From a checkpoint of a small transformer trained on Wikipedia.
Size: 8 layers, width 640, 10 heads of 64 (1 for keys and values), vocabulary 8192.
Architecture: rotary positions, no biases in attention or MLP, untied embeddings.
Training: a variant of Adam for these matrices, 6954 steps.
MLP neurons of a small language model. Each row is named by its layer, matrix (up: input weights; down: output weights) and neuron, and shows model dimensions 544-607. Each number is 128 + 24 x the weight over its row's rms, rounded and kept within 0 to 255.
After each neuron's rows, "fires after" lists the tokens most often just before its 100 highest values on Wikipedia text that the model never trained on.

L5.up2619 [103 130 130 131  98 126 112 112  93 137 122 157 138 162 127 151 125 127 146 130 107 142 146 121 122 155 149 116 138 143 142 105 139 110 114  91  98 144 178 141 127 129 192 138 136 125  94 124 110  92 108 146 166 126 128  96  85 114 110 126  97 145  92 116]
L5.down2619 [114 118  84 152  89 109 130 100 165 121 155  93 123 149 101 147  85 114 112 168 136 122 134 118 105 117 130 121 138 123 117 153 178 154  85 141 110 103  83 146 156 119 160 113  85 112 110 144  82 134 125 128 123 133 109 145 133 104 127 152 124 109 145  93]
fires after: "1", "0", "9", "s", "8", "–"

L5.up1824 [ 89 145 137 148 107 117  98 119 140 162 133 114 146 146 123  62 165 160 134 183 138 125 134 137 136 113 140 106 104 138 138 116  98 139 106 105 130 162 152 120 123 131 139 126 151 145 134  88 152 144 121  63  95 170 117 139  78 104 141 145 121 112 132 139]
L5.down1824 [161 149 123 159 142  95 133 111 108 153 164 105 147 112 123 100 109 121 175  95 114 102 164 131 125 150 144 122 114 158  73 126 143 128 155 106  99 118 154 149 161 140 120 133  84 117 145 128 131 109  74 157 114 122 172 121 136 128  93 130 131 130 104  69]
fires after: "s", "|---|", " S"

L5.up2002 [145 113 110 134  77 107 139 155 133 136 100 171 128 147 128 130 102 158 173 135 119 141 149  97  95 136 124 171  86 130  93  97 162 122 119 115 104 124 138 148 136 114 110 136  60 126 103 194  94 147 135 161 102 117 114  92 151 124 114 143 122 152  92 138]
L5.down2002 [132 102  83 149 165 127 113 140 127 113  92 129 152  81 111 140  71 111 108 121 126 111 149 143 131 120 120 115 112 103 114 147 102 131 139  92 142  92  99 121 157 134 143 129 130 106 120 107 151 146 120 130 123 110 135 122 147 105 138 101 128 116 138 142]
fires after: "2", "4", " ", "3", "1", "7"

L5.up2257 [ 70 139 122 113 141 122 113 144 109 139 116 162 174 156  99 138 119 119 151 126 141 149 200 108 132 149 137 129 139 116 138 105 135 125 118 117  91 107 117 118  96 143  85 123 106 126 112 131 154 151 110 111 150 124 107  92 110 152 118 122 145 120 153 102]
L5.down2257 [127  98 104 117 123 150 122 167 153 162 140 103 143 108 115 119 197 157 106  98 123 148 139 101 165 170 173 125 138 105 122 107 132 137 142  96 139 111 147 139 109 147 150 162 134 175 155 127 105 118 121 152 123 112  95 104 107 107 135 110 139 162 151  92]
fires after: "0", " O", "8", "O", " of", "mo"

L5.up2842 [107 123 121 134 114 149 129 119 101 144 144 108 139 146 139 145 129 153  92 139 121 111 155 147 119 119 158 102 133 111 141 121  64 151 134 139 160 159 128 164 134 126 170 126 118  84  71 120 132 148  85  78  81 107 110 143 161 124 133 164 116 129 131 127]
L5.down2842 [111 124 121 156 114 138 118  95 127 145 163  85  97 115 105  93 139 142 156 101 154  98 130 168 160 142 105 110 125 100 161 122 150  90 172 142 131 158 134  96  94 174 107 114 111 146 104 118 166 120 107 101 132 128 131 138 180  88 146 134 132 101 130 135]
fires after: " ", "s", " U", " I", "\n"

L5.up2516 [ 87 135 108  96 128 141 106 113 130 149 104 158 142 133  89 131 119 118 123 141  92 223 166 114 127 149 168 105 136 148  98 165 110 171 104 106 130  86 109 119  98 134  94  93 154 156 111 128 113 133 123 155 139 103 118 143 111 128 142 167 136 190 110 162]
L5.down2516 [138  97 135  86 161 125 147 127 147 137  94 113 146 141 149 104 113 140 111 103 121 119 100 138 126 179 134 151 140 127 103 134 145 115 169  87 158 182 113 119 121  97 130  92 121 143 125 147 113 159 112 128 131 156 114 181 135 151 145 120 136 108 142 101]
fires after: " ", "|", "\n", "'", "–", "S"

L5.up2422 [165 144 123  91 100  85 123 138 117 132  80 118 153 153 123 118 131 121 157 140  86 128 123 128 113 155 139 135 127 143 149 101 153 103 106 128 143 137 130 130 104 157 142 135 135 162  80 146  89 156 128 100 119  91 119  73 113  82 153 147 143 136  84 125]
L5.down2422 [108 104 154 155 142 152 104 125 108 111 147 164 101 185 163 105 107 143 123 152 133 108 155 108 184 130 109 142 110 151  94 118 119 110 104 113 113 156 125 159 130  97 134 161 112 123 127 187 135 110 100 130 165 130 101  95 102 122 127 133 101 157 141 136]
fires after: "\n", " Ja", " Fi", " Li", " is", "li"

L5.up978 [125 128 120 125 103 105 141  86 141 116 166  88 153 146 109  96 160 112 123 176  95 121 162 137 129 112 120 132 146 159 138 126 119  96 139 160 111 128 123 145  84 154  88  99 166 130 114 118  92 137 126 132 108 162 175 133 136  72 128 134 152 179 141 148]
L5.down978 [120 135  88 121 130 162 127 162 150  84 171 167 146 121 155 146 141 147 116 102 121 119  90 138 122 121 103 116 149 126 138 164 104 105 134 124 179 108  91  97 126 174 160 128 109 125 132 127 119 139 132 125 155 136 103 156 103  66 123 146 123 108  81 128]
fires after: "9", "8", "6", "5", "7", " the"

L5.up1372 [142 144 156 106  90 160 152 118 125 148 115 159 109 140 123 136 135 132 187 111 128 151 114 147 132 125 111  93 134 133  75 111  96 155 103 156 123 128 158 132  98 122 114 135 107 159 167 166 103 195 157 108 137 117 130 129  69 120 173 135  92 175 132 193]
L5.down1372 [159 134 120 150 116 126 126 109 114 115  82 141 171 146 130 122 142 118  88 143 105 110 172 139 217 153  96 128 152 138  95 132 117 144 153  73 122 129 182  81 136 143 121 178 157 161 123 111 134 109 132 160 102 161 142 148 171 104 116 117 148 125 125 164]
fires after: " (", "-", " \"", "."

L5.up3012 [134 183 120  84 132 141 152 107 136 134 142 147 136 112 128 103 112 114 133 153 138 167 216  95 130 145 147  98 140 181  84 157 121 116 115 120 156 105 125  59 105  95 146 102 143 144 132 126 101 108 151 111 175 112 142 162 152 104 168 108 149 149 132 137]
L5.down3012 [147 118 135 121  84 116 143 124 129 134 148 122 135 158  70 151 170 130  66 110 132 130 152 129 150 133 129 114 112 130 133 126 120 170 102 112 121 123 119 108 111 111 102 145 106 126  86 147 124 130 146  99  68 154 147 165 117 126  77 122 155  73 145 182]
fires after: " ", "|", "–", "0", "9", "1"

L5.up1304 [125 105  68 126 141  82 140 122 108 127 128 122 129 114 120 133 136 145 119 137 118 106 124 160 146 176  98 122  37 145 101 127 107 146 132 102 114 117 155 128  97 107 123 110 130 153  90 131  94 129 137  92 142 123 111 145 103 100 134 144 116 180 112 177]
L5.down1304 [106 139 124 107 109 141 120  95  84 127 108 136  94 114 141 109 122 149 140 163 156 110 127 114 148  94 154 140 111 138 149 157 119 169 148 198 132 197 136 134 156 151 118 138 102 124 144 125 107  85 111 136 137 148 121  68 154 124 173 101 131 117 138 103]
fires after: "0", " Lo", "lo", "9", ":", "ro"

L5.up157 [124 164 186  88 126  98 169  78 114 146 158 153 143 143 123 141 115 142 120 152 146 124  94 184 101 163 173 130 157 149 164 122 133 100 139 129 115 189 130 191 163 181 109 131 168 137 117 143 110  87 117 105 128 129 124 159 138 118 128 145 149 129  89 173]
L5.down157 [138 117 117 119  97 147  98  97 133 125 104 110 133 159 141 147 131 121 112 129 109 156 161 141 149 140 169 160 108 124 163  96  91 130 120  79 117 119 146 188 132 149 128 147  83 141 131 126 147 150  98 148  85 124 146 141 134  90 154 136 112 120  95 130]
fires after: " ", "1", "5"

L5.up807 [ 88 179 154 172 150  87 139 120 121 180 109 116 165 140 113  93  93 148 173 112 138 146 159 119 127 136 138 133  84 144 133 111  94 119 100 104 142  91 140 136 113  94 143  94 140 111 134 119 132 128  81 137 128 121 105 126 134 163 126 101 135 134 105 115]
L5.down807 [167 138 100 135 109 127 116 140 118 117 121 133 123 160 101 116 132 154 131 147 139 125 114 115 130 164 162 138 149 113 135 155 135 128 145 102 100 140 115 153 122  76 137  92 125 125 110 135 126 126 109 125 116 140 106 138 143 161 128 145 116 117 137 130]
fires after: " ", "–", "0", "-", "\n"

L5.up221 [126 140 180  72  70 182 122 106 141 113 112 131 113 143 117 124 124 134 148 141 154 122 145 165  89 120 134 122 142 146 106  83 146 106  71 116 115 101 145  99 109 149 159  85 140 172 118 193 124 143 116 135  87 127 132 136 162 142 111 113 144 147  97 136]
L5.down221 [159 154 140 110 107 142 118 114 116 108  90  97 122 140 109 130 100 101 174 152 106 135 129 118 126 122 181 154 139 104 147 112 113 110 134 103 117 115 125 118  92 132 102  92 178 115 126 117 195  97 129 118 123 168 123 118 108 168 135 116 113 122  98 134]
fires after: " |", " ", "7", " to"

L5.up2928 [ 96 122 134 124 111 100 126 143 100 159 139 124  88 127 137 114 108 119 104 123 139 118 182  97 164 124 170 111  89 114 166 105 136 169 111 193 118 139 136 123 144 180 118 138 123 150  91  82 115 104 179  65 119 160  96 179 121 147  97 156 151 105 138 109]
L5.down2928 [ 74 159 117 117 176 151 103 167 120 128 131 122 137 168 123 186 106 163 117 133 105 156 148 109 147 142 164 141 178 107 158 152 128 105 105 134  69 138 107 108 115 159 120 176 140 111 110 125  64 120 149 132 135 122 124  86 144 136 121 131 122 134 108 108]
fires after: " ", "1", "2", "3"

L5.up2542 [135 162 161 134  76 153 131 114  94 152 103 122 125 117 101 150 116 134 201 123 103 106 102 154 120 105 123 121  78 140 111 103 109 174 101 176 130 156 168 115  97 138  90 134 118 136 140 109 121 170 152 122 155 132 101 143 103 117 138 120  96 154 119 149]
L5.down2542 [130 128 151 108 149 128  98 100 142 127 126  93 112 130 112 141 127 123 149 175 101  87 131 124 114 119 110 103 178 128  88 151 122 182 127  86 128 146 141  88  83 146 135 116 125 124 128 107 124 112 124 134 106 113  80 140 134 101 136 132 151 135 173 114]
fires after: "\n", "-", " \""

L5.up58 [128 123 109 100 125 149 159 133 114 125 116 128 139 138 117 134 133 107 153 156 125 116 120 118 132 124 147 136 150 108  79 113 142 151 176 131  98 120 109 101 115 143  94 100 136 110 113 132 107 138 114 131 126 132 117 165 142 138 152 137 144 154  92 102]
L5.down58 [136 133 158 136 145 105 147 103  97  90 162  91 130 154 125 126 153 132 126  94 120 125 114  99 133  96 112 113 108 155 127 120 169 132 170 145 111 100 146 159 138 118 125 144 112 114 120 113 154 138 134 126 175 127 132 184 134 167 103 126 125 106 116  92]
fires after: "0", "9"

L5.up186 [133 166 160 114 153 111 167 106 113 158  88 123 135 120 103 161 148 156 153 134 126 131 116 108 135  78 168 118 147 132 156 137 146 153 101 105 141 126 118 119 129 157 137 133 140 169  78 138 130 143 127 143 136 125 141 134 152 133 136 132  95 154  85 109]
L5.down186 [141 119 111 133 134 151 145 142 126 127 120 132  91 171 175 132 125 107 133 146 111 135 101 129 135 119 124 130 135 118 106 130 131 121 129 144 128 134 101 140 133  99 104 143 117 107 154 126 159 114  92 155 133 128 106  98 122 137  59 145 125 142 115 145]
fires after: "==", " ==", "==="

L5.up2345 [154 141 194  95 135 134 116 128 129 115 127 201 150 117 121 102  93 124 137 167 105 106 151 114 135 102 135 150 145 154  86 105 147 135 132 144 102 122 127 189 126 109 116 153 136 119 142 118 122 136 144 126 112 131 121  96 101 103 139 143 126 124 104  95]
L5.down2345 [145 127  54 132 118  96 163 116 142 156 105 122 144 162 155 123 151 127 113 143 128 116 132 149 125 156 129 100 142 128 134 135 151 104 176 153 125 167 129 135 146 139 118 156 182  92 145 127 134 101 136 147  85  85 147 120 102 142 116  92  90 127 164 133]
fires after: " ", "3", "2", "4", "5"

L5.up2715 [133 129 143  88 118 132 148 111 121 128 162 132 126 116 147  94 123 160 117 132 134 144 107 138 134 125 146 160  48 130 149 103 145 108 105 119  99 142 134 121 136 107  90 101 170 131 161 186 117  92 133 156 168 130 142 101  96  99 171 128 114 125 106 137]
L5.down2715 [ 81 119 122 154 122 114 159  97 144 136 112 177 117  63 139 120 154 111 115 141 123 135 102 114 154 109 150 145 161 126 134 173 144 124 113 121 127 117 129 107  88 142 102  97 138 151 129 111 136 154 116 125 124 106 154 128 136 137 131 132 144 122 149 115]
fires after: " |", "|", "\n", ";"

L5.up493 [129 193 148 139 149 100 139 153 130  79 106 112 170 112  92  90 105 147 142 116 121 131 127 126 103 160 171 151 116 105 124 107 128 125 132 143 132 144  86 127 162 120 128 168 148 154 110 101 108 136  91 144 138 118 112 120 139  97  92 132 145 118 118 142]
L5.down493 [127 138 127 117 104 130 132 114 135 147 122 127  92 114 158 139 107  90 127 151 122 151 112 114  82 142 127 158 138 151 156 147 126 115 148 153 132 130 120 110 111  71 112 172  74 154 116 138 128 142 117 155 124 110 103 115 169 141 133 127 135 166  98 128]
fires after: "==", " ==", "9", "5", "1"

L5.up3166 [185 130 177 128  81 121  88 114 115 138 132  99 122 149 114 116  77 119 142 123 105 148 103 188 130 120 113 114  57 119 128  82  94 122 126 122  97 142 136 134 106  93 120 145 173  89  97 154  65 160 109  88 137 133 142 113 120 124 161 138 118 186 106 148]
L5.down3166 [114 108 106 153 161 125 186  81 113 138 125 130 114 108 130  99 154 175 112 132 138  74 143 117 148 127 147 115 132 141 155 185 173 132 138 140  94 154 149 116  98 154 120 125 136 132 131 106 122 129 112 115 124 144 124 126 146 130 141 132  60 112 133 111]
fires after: " |", ".", ",", "|"

L5.up2999 [189 143 145  93  59 158 151 102 148 185 107 141 118 136 117 114 129 134 150 134  79 107 136 114 136 136 123 104 107 101  96 130 180 106 113 144  99 113 138 131 123 108 137 134 112 139 127 135  70 151 105 148 122 160 133 144 135 107  98  90 122 198 121 112]
L5.down2999 [131 155 127  81 102 187 120 102 144 115 110 165 151 110 146 128 161 127 128 114 105 123 153 113 138 109  96 123 142  99 169 109 116 133 133 136 144 122 119 136 114 109 104 122 102 146 122 136 174 105  71 149 134 154  97 109 132 107  87 122 111 168 103 126]
fires after: "9", "1", "7", "8", "6", "0"

L5.up690 [143 106 127 141 106 138 150 109 105 211 131 115 189 145 133 100 164 158 164 141 144 140 111  96 148  93 133 150 114 167 118 130 119 138 134  84 135 113 140 125 116  83 147 134 112 131 114 167 158 137 116 104  94 140 144 141 130 127 135 118 157 187  87 134]
L5.down690 [100 140 147 146 166 120 148 142  92  98 148 133 163 128 134 199 101 124 158 143 134 173 108 153 123 133 124 162 140 101 142  88 121 115 148  90 102 105  96 107 105 149 123 177 118 170 136 126 143 153 105 149 145 164 145 140 164 143 125 158 108 111 132 118]
fires after: " (", "\n", " \"", "8", "0", "1"

L5.up1324 [156 131 117 146 165 149 163  99 121 161 104 108 147 123 124 117 133 104 125 109 164 116 161 110 137 143 119  75 136 173 139  81  93 130 145 126 165 103 114 123 129 101 142 128 111 134 127 121 138 177 100 112 146  77 105 104 116 151  81 123 149 139 151 142]
L5.down1324 [113 149 124 135 101 102 145 136 116 122  63 127 118 143 167 101 146 121 120 127  99 136 105 144 145 161 102 117 180 112 140 139 148 115 119 136 124 170 130 107 120 157 132 151 111 141 126 116 149 133 172 148 134 156 121 168 163 147 128 147 116 128 103 124]
fires after: " re", "–", "-", " Re", " short", " Date"

L5.up2747 [109  98 116 133 144 146 153 116 128 133 101 133 157 165  87 138 135  90 169 121 146 132 178 138 134 139 150 116  96 130 109 113 101 159 108 192 104 107 112 121 151 139 133 112 151 115  87 143 114 144 162 119 112 100 133 108 122 172 145 169 116 145 143 119]
L5.down2747 [156 111 143 141 188  92 129 115 131 144 150 129 127 133 155 124  92 157 136 132 129 171  86 118 111 146 141 171 116  90 115 124 129 136 111 133 137 128  97 157 127  71 155 133 135 130 103  68 126  84 173 131 141 141  81 116 113 105 107 141 139 120 187 130]
fires after: " ", "–", "et", "2", "\n"

L5.up872 [159 123 148 119  99 174  99 121 102 154 123 141 123 118 102 114 179 130 106 131 126 161 136 133 125  88 157  66 128 119  98 151 111 167 115 115 133 167 140 146  49 103 162 110 172  85 153 126 167 170 157 117 138 108 130 152 116 125 151 113 119 138 113 144]
L5.down872 [135 114 113 122 124 135  99 156  97 127  67 101 122 114 153 130 105 122 126 116 155 145 128  72 102 138 134 118 131 134 129 119 100 129 175 135 140 109 111 108 177 139  93 132 142 119 148 100 157 168 129 128 132 166 153 146 100 124 136 137 156 147 122 127]
fires after: "1", "|", "–", " the", "9", " "

L5.up429 [141  96 146 119 125 127 136 166 136 128 142 170 177 169 116 147 134 127 164 122 133 140 157 127 126 141 132 180 148 140 140  65 147 121  81 132 119 105  99 150  99 104 114 153 171 147 107 111 120 111  90 125 132 140 112 122 156 122 133 127 167 187 162 126]
L5.down429 [178 121 128 146 157 176 163 136 123 114 145 111 110 104 173 137 133 177 110 126 123  80  98 130  90 157 151  83 140 113 137 127 145 129 121 138 163 136 148 102 124  95 120 117 120 116 186 132 127 147 164 165 123 125 152  98 129 156  72 122  76 107 142 134]
fires after: "9", "0", " ", "8", "2"

L5.up2649 [136 170 195 138 138 129 141 157 135 154 117 114 150 132 108 104 158 160 127 114 111 133 105 121 105  51 145 116 106 122 128 121 106 140  92 129 124 173 140 123 136 131 153 119 120 153 107 106 111 202 122 163 162 167  95 132  98 107 162 124 112 138  87 159]
L5.down2649 [114 120 110 139 134 113 127 130 149 154  68 104 116 142 150 141 106 143 137 165 127 141 140 102  99 110 139 105 132 136 121 128 127 146 132 129 155 112 106 135 124 107 146 166 147 110 156 149 132  93 132 133 129 150 139 144 126 139  71 126 130 131 129 159]
fires after: "==", " ==", "\n", " ==="

L5.up1732 [110 128 135 124 108 151 122 114  94 112 114 136 117 123 119 123 122 143 135 117 145 172  99  97 161 165 147 172 126 143 132 126 147 144 151 133  86 137 125 150 151 114 136 115 160 147 125 147 112 128  82 120 108 142 104 116 105 119  93 138 121 119 161 132]
L5.down1732 [ 76 146 109 130  78 109 152 142 110 131 107 105 114 136 117 123 119 132 100 142  94 140 141  70 112 166 116 123 133 164 102 173 141 151 103 101 132 132 139 142 138 137 141  96  93 135 172 131 175 150 115 161 132 135 125 132 114 131 121  99 113 161 141 135]
fires after: " ", "0", "1", "=="

L5.up1907 [ 99  85 104 150  90 133 119  95 107 128 115 153 173 149  67 102  88 143 186 162 125 116  99  84 107 133 140 180 106 122 103 151 169 152 116 150 126 125 146 103 122 124 125  95 139 150 138 147 119 162 121 168  53 144 138 156 125 125 149 118 102 153 127 138]
L5.down1907 [126 120 126 103 109 101 120 126 150  96 120 123 140 142 129 115 133 143 148 110  91 111  99 142 130 123 128 155 141 134 118 123 134 129 100 143 151 115  96 176 111 113 151 136 125 141 111 124 127 148 122 154 120 147 113 116 166  79  81 115 111 157  98 152]
fires after: " ", "2", "1", "\n", "3"

L5.up435 [129 111 117 140 100  87 147 106  90 107  80 193 150 134 131 156  93 135 125 185 109  89 137 154 164 140 124  93 126 103 112  93 113 126 120 142 114 152 136 134  83 111 138 134 129 108 136 130 105 130 101 133 109 141 115 118  78 114 235 164  87 145  77 125]
L5.down435 [120 151 152 106 134 163 117 112 122  93 134 123 107  92 141 143 127 120 115 145 136 164 141 117 116 131  84  96 151 121 134 136 156 135  87  80 140 156 117 159 124 116 103 120  97  94 111 129 142 108 178 162 128 103 155 113 170 149 119 109 101 105 124 144]
fires after: "9", "0", "–", " ", " the"

L5.up606 [122  94 119 115 159 136 120 126  78 121 137 132 149 126  93 156 153 186 151 176 114  90 120 157 146 111 129 134 124 126  93 132 167 137 165 120 137 135 142  83  72 168 143 132 151 145 123 109 152 118 129 153  94 168 133 175 136 128 107 128 130 169 175 120]
L5.down606 [131 117 142 145 133 123  90 141 155 109 111 111 150 126 112 134  83 136 127 146 132  98  65 133 127 127 144 139 146 132 152 162 127 123 125  93 141 145 124 131 150 143 187 119 121 145 129  72  60 118 118 150 131  86 141 131 143  78 143  86 147 134 130 116]
fires after: "1", "0", "7", "6", "2", "9"

L5.up2662 [ 86 161 113 106 150 154  90 113 106 138 147 172 107  69  76  82  86 137 105 112 153 146 165 127 147 142 139 126  75 141 144 152  99 139 120 116 116 139 108 140  93 122 150 119 156 137 138 124 122 119 103 102 146 151 142 150 107  81 185 128 118 124 124 129]
L5.down2662 [ 99 155 114  99  71 145 114 114  95 151 146 162 138 156 140 136 122 111 134 104 177 107 138 124 164 127 139 138 114 120 137 115  83 155 126 151 131 134 151 137 128 144 101 123 145 130  96 129 132 112 100 115 132 143 177 154 168 114 174 149 144 107 179 101]
fires after: "1", " ", "2", "3", "0", " |"

L5.up826 [164 149 145 145  85 145 158 165 114 127 157 161 125 110 120 131 155 135 154 119 131 123 116 123  87 117 162 157 135 110 105  92 112 113 144 138 109 154 140 140  98 141 141 168 119 134 105 111  69 166 105 121 174 123 147  87 113  93 130 138 145 121 120 146]
L5.down826 [151 153 113 127 186 145 158 119 124 128 107 151 155 151 128 128  97 111 175 131 137 125 119 135 114 151 128 134 122 132 132 117 129 102 123 141 169 105 139 134 122 176 122 128 129 139 142 137 116 121 119 135 126  96 124 153 143  91 140 142 140 115 137 115]
fires after: " ", "0", "5", "6", "2", " ("

L5.up1313 [132 127 160  95 123 149 135 135  98 150 169 158 132 104 107 118  97 136 170 165 120 131 119 113 115 108 150 127 110 138 103 124 128 148  95 105 133 137 119 132 113 100 106 118 126 142 160 141  82 160 133 129 114 134 182 133 107 148 155 117 131 146 126 109]
L5.down1313 [105 160  94 134 115 121 105 142 134 110  69 126 161 151 133 142 158 104 136 126 163 128 142 157 153 119 109  68 185 110 107 155 155 117 146  95 158  87 129 136 115 110 168 131 164 175 113 115  97 177 125  83 117 113 171 136 119 120 145 133  94 136 160 119]
fires after: "\n", " (", "==", " |"

L5.up1262 [146 108  95 155 124 144 154 124 105 123 119 107 122 123 130 144 167 138 103 112 155 126 136 164 145 157 163 156 115 124 133 104 117  91 132 157 133 161 151 154  95 160 141 144 136 137 110 116  96 136 123 131 145 188 119 128 129 115 116 124 161 109  58 126]
L5.down1262 [145 160 157  69 181 139 104 157 135 165 122 147 165 162 121 135 131 127 131 143 135 152 110 134  92 140 164 118 158 118 118 130 119 101 168 133 135 118 151 110 151 138 113 105 105 148 159 109 117 117 129 117 109 139  98 106 139 138 146 104 154 117 148 149]
fires after: "2", "4", "9", "1", "5", "6"

L5.up3118 [154 132 156 100  96 126  78 151 135 164 112 149 106  91 123 122 100 114 116 127 107 125 134 103  83 173 119 125 140 124 123 152 118  98 103 120 128 121 158 140 123 166 211 109 116 115 146 146 148 137 139  90  79 145 111 130 118 131 109  80 132 120 110 119]
L5.down3118 [123 114 118 138 142 132  74 127 132 118 168 136 141 139  98 142 160 159 173 124 135 121 138 120 165 103 173 164 140 124 115 150 120 105 115 131 127 125 130 151 131 142 148 142 144 145 101 139  70 122 104 145 121 186 148 104 127 129  97 133 137 156 135  99]
fires after: "1", "2", "able", "0"

L5.up1453 [152 124 138 149 104 136 117 161 104 118 147 154 124 152 116 124 137 156 146 124 126 135 156 118 138 141 118 118 125 135 117 120 175  97 122  94 125 150 135  98 104 152 139 115 144 119 105 129 116 151  94 143 153 150 191 102 157 113  98 126 199 159 159 137]
L5.down1453 [100 100 126 113 134 136 125 103 154 123 105 131 134 136 118 172 129 114 100  94 103 159 134 130 128  75 110 148 108 155 156 136 110 150 109 131 143 126 118 155 150 135 127 142 118 147 128 137 131  94 141 112 121 116 141 142 122 125 130  89 119 119 105 114]
fires after: "1", "9", "0", "2", "8"

L5.up1088 [129 117 151 149 149 158  96 104  74 171 131  58 123 119  89 138 144 191 126 169 116  75 157  86 109 111 156 104  98 157  75 143  83 136  84 116  77 159 160 150 112 153 165 151 117 116 139 122 119 124 119 120 132 146 139 145 104 105 164 132 158 115 179 155]
L5.down1088 [153 175 126 111 133 198  72  91 115 120 131 116 124 100 136 129 147 115 144 126 142  92 149 110  54 113 152 112 111  99 109 135 133  97  94 154 142 102 155 118 100 146 152  78 146 107 162 123 127 113 109 184  93 126 127 176  74 106 117 142 140 115  91 120]
fires after: "s"

L5.up1085 [118 123 133 119 118 137  97  99 127 145 106 140 131  94 110  83 122 161 174  94 121 125 142 113  93 154 169 148 138 138 107 147 104 143 101 201 135 132 108  99 116 158 144 130 107 150 157 156 140 114 156 103 141 106 154 101 123 160 102 168 138 123 155 125]
L5.down1085 [105 156 200 150 156  96 136 117 131 106 114  96 187 140 103 126 100 156 121 137 107 108 118 131 150 180 124 173 174 141 117 183 123 120 137  93 130 128 136 157 168 143 119 140 130  88 145 120 190  96 116 129 135 159 126 110 120 166 137 109 141 160 119 135]
fires after: " ", "5", "8", "4", "1", "7"

L5.up2579 [130 166 134 110 123 108 110 127 101 144 160 105 130 124 116  95 152 140 108 155 140 114 145 157 141 134 118 150 156 147 107 125 122 112 104 141  80 124 121 139 100 133 153 144 112 135  95 105 107 121 101 119 179 173 110 129 122  96 113 109 186 131  79 135]
L5.down2579 [134 123 114 155 116 143 114 131 121 113  95 123 152 143 140 136  97  98  98 124 140 111 127 130  98 115 164 133 134 127 123 141 122  96  93 108 189 128 118 150 125 147 112 120 111 121 149 118 114 133 154 147  89 149 114 132  70 116 143  88 138 157 134 137]
fires after: " the", "0", " National", " World", " a", "8"

L5.up1117 [127 140 113 134 135 107 108 132 166 162 130 142 168 106 137 139 156 101 151 147 143 100 195 134 102 154 153 104 132 147 110 101  99 127 164 158 131 104 132 135 147 130 148 103 125 128 119 139 100 113 104  94 125 152 155 129 139 141 116 155  95 177 139 102]
L5.down1117 [ 96 130 163 131 142  83 167 134 102 136  78 119 128 124  92 112 147 143 147 153 124 120 138 156 161 116 102  77 158  85 133 119 106  90 132 129 138  94 109 110 129 115  93 159 139 157 167 135 118  92 142 162 128 152 156 160 125 143 143 128 147 150 119 165]
fires after: "s", "–", "-", " in", " de", " Not"

L5.up2540 [106 129 138  91 130 114 118 101 101 186 150 166 144 142 112 120 109 119 146 152 126 176 153 143  93 114 156  91  99 180 149 107 133 133 128 104 160 123 155 129 106 123 158 134 104 125 135 104 118 172 156 109 120 130 139 110 101 133 140 115 120 141 140 173]
L5.down2540 [131 125 131 102  92 143  94 147 144 137 124 133 195 161 124 106 114 137 106 129 129 122 156 145  48 158 152 146 147 157 144 141 123 115 138 104 109 133 144 128 120 130 156 180 102 122 118 130 123 162 204 153 124 170  84  86 128 145 118  90 124 150 132 122]
fires after: "\n", " an", " ", " (", " \""

L5.up1755 [134 106 122  81 120 126 185 119 132 149 119 136 119 122 134 155 116 102 168 138 135 114 181  91 107 134  96 118  99 125 143 127 108 140 116 127 130 119 147 123 135 151 141  88 125 139  59 105 120 159 165 101 115 177 129 128 115 124 159 104 120 126 134 114]
L5.down1755 [160 140 127  94 134 145  88  93 103 106 168 150  94 134 130 120 140 126 180 115 149 172 135 147 171 158 125 128 134 110 148 138 133 125 114 113 126 172 128 152 128 159 160 109 148 112 118 123 147 122 134 113 167 156 113 155 133  82 163 148 158 114 143 123]
fires after: " ", " a", "2", " was", " in"